config.yaml
d_mlp: 3072
activation: "tanh_gelu"
norm: "layernorm"
norm_place: "pre"
positions: "learned"
optimizer: "ademamix"
beta1: 0.9
grad_clip: 0.5
final_lr_fraction: 0.1
batch_tokens: 131072
steps: 6067
MLP neurons of a small language model. Each row is named by its layer, matrix (down: output weights) and neuron, and shows model dimensions 80-207. Each number is 500 + 50 x the weight over its row's rms, rounded and kept within 0 to 999. Numbers have three digits each.
A block is one neuron, or neurons of one layer that tend to fire together. Before each block is what it responds to, as a language model described it from the Wikipedia text at the highest values.

Responds to: Opening parentheses or quotation marks that begin an aside, gloss or quoted phrase mid-sentence, such as "north-west of Iberia (in", "forty (40)", "the only "legitimate"".
L5.down37:529547550442521588458510471500542402545487492500422484521501511406485497462466537513428502504491414491554460409476476487454551453483494551524544475517527519504437398611549501462509554514503447609480575472518558485459464557453450610513554421546485406531478409454477489524525414508400529540493552463475531573485425518461546468519539362474541528533533438455502488482576540453554567519466
L5.down1257:444498500533582532515543365530501489519493467468506598476496505534460516519455520569492544532464495554557561476561412521517476505449461572499386463456437614588523527481551512522567500536494520545438491543410587575461460506403434502616490596443501505478439445486549540503482496539591530478573508467559554466510414457581483554531485464531468481497523485565427479463615480430408482513470
L5.down1982:459540450586553475521509518490559469419545484460502532427508491495500469410505529443507491517470417514465549511485454548472538538504466556579539469575516462449550464440484578423484536537504556594437468601521467418640517552484433576534489540450535447529501403527521486553559371386512528510524589550493477527392442427570463524540515442510441495497459386552458428470531466487489527535489
L5.down2689:478522473514484535519568504524539509531517492479517456519465535462519526464517512576562555419528400407512451532459371466485494516549510485468407514505551549450518537457524564502468453552508462541497639536560499492495508518427476528498450446477371564516525454524516485575489540468556421487419552499540554482479500419556530492506513520482526477453606497620517455478505526523536486576512

Responds to: Separators such as |, ; and : between fields in statistics tables and lists, just before a number or dash; more weakly, auxiliaries like to, would, has before a verb.
L5.down810:431503458469445478482442465518545525497513528521536500480473505597471536522505449537566509460527456501565517495504496540474575509474455507496507456552588610527485444446567502443590484538451536544589474573549527493515564464426519445479418445612503555380523546488491475435534520494558489489542501468413429373475561446521510502495472486506512479603474547461473456490527441453467513489529
L5.down1234:450509544508508524480577588473474500534504424509422613540429540473415556455434511499451499457535502596466512544518467515531404419498501458460507508435502560487460560454503443519506488438490416460522490523494517436460456492525533477471509497540590427537497417542475518467517470443523440547497585521558551514357529478495572559481500473537499541535559497429409516491480489500464468449441
L5.down2004:550372546567553460528428566491464469400554538554560537546423553435445469479496552490496483500560583478517440539498440436440498431585523545452385490471481512481498482507559476391559564486486564448487491466536532493507548499472495398411485484515441483498540624514507446524449569469509391528483471490400453591445470479493436504415546514548458441598493472548501431606485467505472504448466
L5.down2393:548406427458550517531528568533520455509491549549519526524436463595540522444495526470576572472525474446481492539531580536486501593451475468515579410462496519501595514437526551449593593452520564532470592484515450522506597489503551480443545548484501509489576513526457545459504442566503395510438563489454495480496427475479520470590441462502458503550474461416548475599539425540526575476430

Responds to: Relative pronouns and pronouns that refer back to a just-named noun, such as which, that, it and this, usually after commas, plus some table pipes.
L3.down1686:433495477495515444488427539500452543485483504489449459535507424451526514431561472441530483497462498466470473554489491457557441552498471528585528545456419538483502458533536456488495579465430450489434480463528536463430513524576465512492517564407396556448485466433506438486419423517488379526536465488458536520431475541508450569508475511585553514507482535499498417470494521424417496492513

Responds to: Opening quotation marks and parentheses that introduce a quoted phrase, title, or name mid-sentence, e.g. calling him "a hack", ballad "Wreck…; also line breaks before text.
L3.down1047:507477468508581581563516512488500568431509463508574482469514497418461487455556496460483486381535517551488508439456440440565493583513533528567513489535501594522595569446469417499469481484478520489499492507501486456494410524431468612443535460519521434475537405482511446463508521542486430520494524526505482504471532474458489440480477515513584552458501513477416533495493531487519394589432

Responds to: Function words right before an upcoming main verb, mostly infinitive "to" and modals like would or could, as in "announced that they would" or "was able to".
L2.down371:507557518583481513531420542457474464530465508514523502465543506534494505502516458505312528427565558557508572520562426513482450581489448519497498531469557443558483496441478549523542476506468618438554437592470511509354498430554410430481573511550504485553535561575504389517562461470490487556466401500533467488480484504492451461466419555575476538660485509461489544384585447483488453442532
L2.down702:552477435514572507514603576466481399478577445470494505553547462573578401471523497488510513496508510536529521555493490494504513473441430522463482480520442448514499471461486517523567546554476473495490566460440488525512542530486488512511569490553492556457459450581518493627443431505528455447422436461495455523472444488456511532492464542481452538485513479524344522485501506511454461545480
L2.down1496:471582479478489541491446356519570563526453524493436493610520479454463527523416498484516522462499364495425481456536482422422538560476512549511483481477520489505561657444490495469549437557530562457480523545464471536531568534534510485413546402489491575507449493571444512548420616519547512511496525522583509419607531479510483546503500417505440523541483431468450560447507472440403446360540
L2.down2828:526537522511480570435474438549485524626465517508498530449545431582479528502561421547460551534462418501560571537501534505477566426608490513434539469463546504499514444468525578459508386426418546440415545447537472549432533516603481541522448474562561502472506535457495561466519578573535464527500454494488435512545508469495492518538448405478563514542518511415592585431508529524525493460474

Responds to: Adverbs, adverb endings, and auxiliaries between subject and main verb, such as previously, also, -ly in repeatedly, can be, began to.
L3.down2689:555570528546520513421497428528485433511537462558530505434504541458441488608451454538518529539486485517517542491459443592492513497470508528491448447493515411537518456482396483536612486564515528522443420437533471448437549575494483496521443496513560502540546526491519498514483532501507536560470565547571470412473482522461505472508480384568519598432520542524530542437495488475513536551493

Responds to: Opening brackets, and the first token inside them, right after a name or entry in tables and lists, such as "(incumbent)", "(P)", "(2)", "(1955)".
L2.down87:554563460493572489403571573511569531411478403510416479391511520432556475450578498562531491566540477542485482473568543511556509428417509539507590507575538525521608560500574520632407448486483486532447567577487415471472454562453504510514509493531473458530387436527415498467532427405428486525488476543518437452544469487474437473552551473508579472462510537397445467495536552426504557452611
L2.down1636:546594531460491454505531535524446498505462420522439443393462531410510492483573563441584585439504527524540481477495536562439523465484493495527557490430493556591513450558527545522496528475557543532560572599493525445543421499497522575533506559460499561469505514528469442472602497527504487534515476595527495382520525560454460462572462483429545390460511478505447521501528548496508580559490
L2.down1676:608456604433481467463508535551551404504470402519481554428507511537547481454524537431566528512571461528511466494450438555501502487509420486461450490510535559492544575459469504482502504474530536486471501530516517514493546445472509500509539473486587444612584427499447556559553506466504389465477459523546585502498476522444421440433460479451440587523448491497354549494473426283547576400477
L2.down2501:464494561455533562506465478467580521446526526565364554451467449450378504472478557468490513486472500533505445526402438457512448508501428422480590557579594468522490588493606581470483571578513607491535450496411520494562522464489528526449538563455497418472477563471413468385600500456449473544549457495545524440488415565403521477488510585451528444417520538533487475465439514509491534488516

Responds to: Last token of an introductory phrase at a sentence start, just before its comma, mostly years after "In" (In 1957, In 2019) plus "However" and "In some cases".
L5.down797:486485526344491483456508491537535475443493522522555455544530500454522485612515579408508445503472506514578489467414524529534517587502565525518474606532532484487506491496563421502425508521596499495520578431490509494503461467441496515462468506598486514566551427567572485551484463508426484470508574487596466541557516482515605542467516529504507514457448533501440522487483531432475517473426
L5.down1445:500442430542524515473572562508536487483462490513556454454524538442468482466613579380466464506441488534526533489505563575434505503505539430439471558538487567567528467566397565575478467488544441483533592633475444488490510461593531497468447454470491530468515518500539566498540432551507435413514527514552525463389509514475518490525481505453411493451522532424590537494417551461508483488531
L5.down2064:515475449517541528562515560512478412561525440516584494535589406481514500509509481550542498563481559486483511524548472549569529529511498512476469479498496510519466441414485574477487501501512550495481467538483423571517509403534526610605463427449551487443586617515489521436471432524529511511634479501554490403543513489432501560425452494418552514411527539480566531416518510438534515437542
L5.down2118:435425487478551438556605509494438442481557559489486538445517470447540552556491464464501506472478431528477558531443435506425551453560490548527545649548509566526517391504480532520424496424523465433505544554518519439397450505539524550539492563473568521486500452521500512602600511534460389442545514451513433442498499526458547509442564478451451519472405483546476453602488538470575491490332

Responds to: Commas, decimal points and colons inside or before numbers in tables and stat lists, like 101,647, 16.39, and "Team starts: 11".
L5.down2496:502474463536472574455458519454439388463535481548473491408522482479473510533474498562538526503499515469493429594408399545524539535521476494444527454544452493470395486461470530542484473552518580571491393487530456450473471440485592450544525473583468525566472475499492538438464441553533461561493442569561458452496555448486387513561589488589452461486432445500463569495424543513511505477534
L5.down2552:538511469474453556534452524506480532486429419533514477563391491494572482497420376526506429511470565460424546501465447531461427482598514505381476430569589460552530478578482501497536419489404591480480555516483425393611498477476558488429434472500445457531516385514516595514500513475533484509529424523549378516451511527499450485562464492531531510432489501576508403463479467463509544406425
L5.down2899:540542408514521513454438416520471474484554465497552464512515395451525438424447502425548496511543470519569542490414460524519506391545472407574534516487525542504579411488469615509536433520480569443452433576517586431448550504549467449551477493502486530487393454482510471463480488438583549529521485505527458595521522564517518436446538571546455438509478494520506492478482436540511501456496
L5.down2974:501447600535475464519471640529483470479531490508538545553522536523531520516567485512441522576540496488500546573582489470484510532578523507519486459497464587491518544525487494462456545408433557509550413595493508485485490457525443523501440621524444458551463515494451532441525499491511456496451446513533427489402567481533503553499570464473532495447463537462569503538466463493585498566508

Responds to: Decimal points and separators inside numbers in tables and data: election vote percentages (66.17), coordinates (27.2208806), times (3:51), plus scattered word pieces.
L2.down430:515503554468500434557506478501580620485462521473441465428456562460484413478565477494528583430575462501510506536490543478538554501464519484558578541471456479451419446502494530500455555517466434428524522489561543551550466497403520515542509505444444519489498528460383474540445505526482518680526479459569584574549433496434457413522440534450495470371512464504557507429499488473562539495538
L2.down947:522545489436532542484594513589592496493463464503521411512433466478442524562517495521514535512536454468474545567504497473519553466526629473503589472571616524532478557422492553611525431491515574527534446547511480443454466451483489502419502568526501382531404517513507477527495381445416474490519526457528470483392472528515501613514457452467389594544528440497519600492585498446463516523516
L2.down2034:442478485515456552439430586566524466458426482503478554507461447566460455454581545513516490546526453480460460457485496547504557489480550504398438409544537485461468521447395494417615487404503431572500604561499509375464506538514535453570515448578478461503559524558433510530474472485507509589467478445538469523560467574526455549494493528550510385578528488522515571417513473509601529379512
L2.down2062:532481563426467438469587432525551536539522539558443439491479430525526507503554467587458460483553447525557502522554524541491473495505566476500436560453518516495565524573570442461495475502486471439531452497503495514508435519427397519635389491566503461509531522580568444501521530507511507534513560523543550533460513479451448547544500455500410472460443452429586498369548493469486489602507

Responds to: Head nouns naming a kind of work, product or event, ending a noun phrase, e.g. comedy special, sequel, novel, reality show, Kickstarter campaign, Xbox.
L5.down204:506549487478448430529427461579594510502476519485471379475477567513394533522473417599421453501526485515517432492462500408486475529532516610501521493440538450454427404396512544552445444549506458484453573513607537490495526466464456600605455500531466472444462481533516456524460524474486484491442487446502525492552503470429506516471480459459468550512508489479516361493380501498504524470500
L5.down401:505489479563459466514587500410537557495424484553407479519493512498453474370453580475518506516459540362530524503477504543510480506513492520446403509526577479465522480449489490398537504525472538409481503422486482445387509538519534472484480499402510542446539549549530483526436438491461537463611529487512490522399544521464485378525429462524571498500472526503516615524453431454470512538434
L5.down1359:490504583412473644486472525543485518473517553541452497580579406526391485512447479508482579419544501473511517585484571432466562552530525497457489457455423423469444503573461512512478497510471510504535513481485454481502517380573487503457499482537603442450411572415508578548514464436525445511463510527523472506411517537501479529409408482474450637513550537550493622465490487435557511590469
L5.down2801:460540480548463486559525479567374482518470542521544559551445524389490487593485513437478550448501447456498428537534414550467575540486516473502551504506552556547500473518400443523411433483463517476550533563396440514589410492462520547457508478478466576520512501375530505593433528517525482515436522574526523533531477508448563438472485491392509390515588473491459557554542548507527444539534

Responds to: Words about releasing, screening or distributing films, TV, music and animation, e.g. released, release, screened, spin-off, streaming, often in filmography sections.
L3.down1828:453536408440560408528515501526482493588462571519406538541497449415478465530471524525491483482481542530514465505431467426370481548474549464480572326456577496474448485432493554531397469453496501464525512512565497461542500527475460436557557536420453490507515598368506513499498494512502589543522472516529553497471413479579483510428460588539407547488476533469505492458496546562508613564515

Responds to: The final token of a sentence-opening adverbial phrase, just before the main clause, usually its comma or head noun: "During this time", "In 2017", "At the end of the film,".
L3.down3025:518568510387468511489440526483498553429541520438538542495445377499525435555492522468456466502426533457498471513460467508484426608474535516455492509538543471539505491546516501547454562472534544458442445504563539498503423475461447389412573418412514534621545506580446484496551498435464403423521432556465493628507512563607392440533564582455592583537498484476509556534483452467467520425569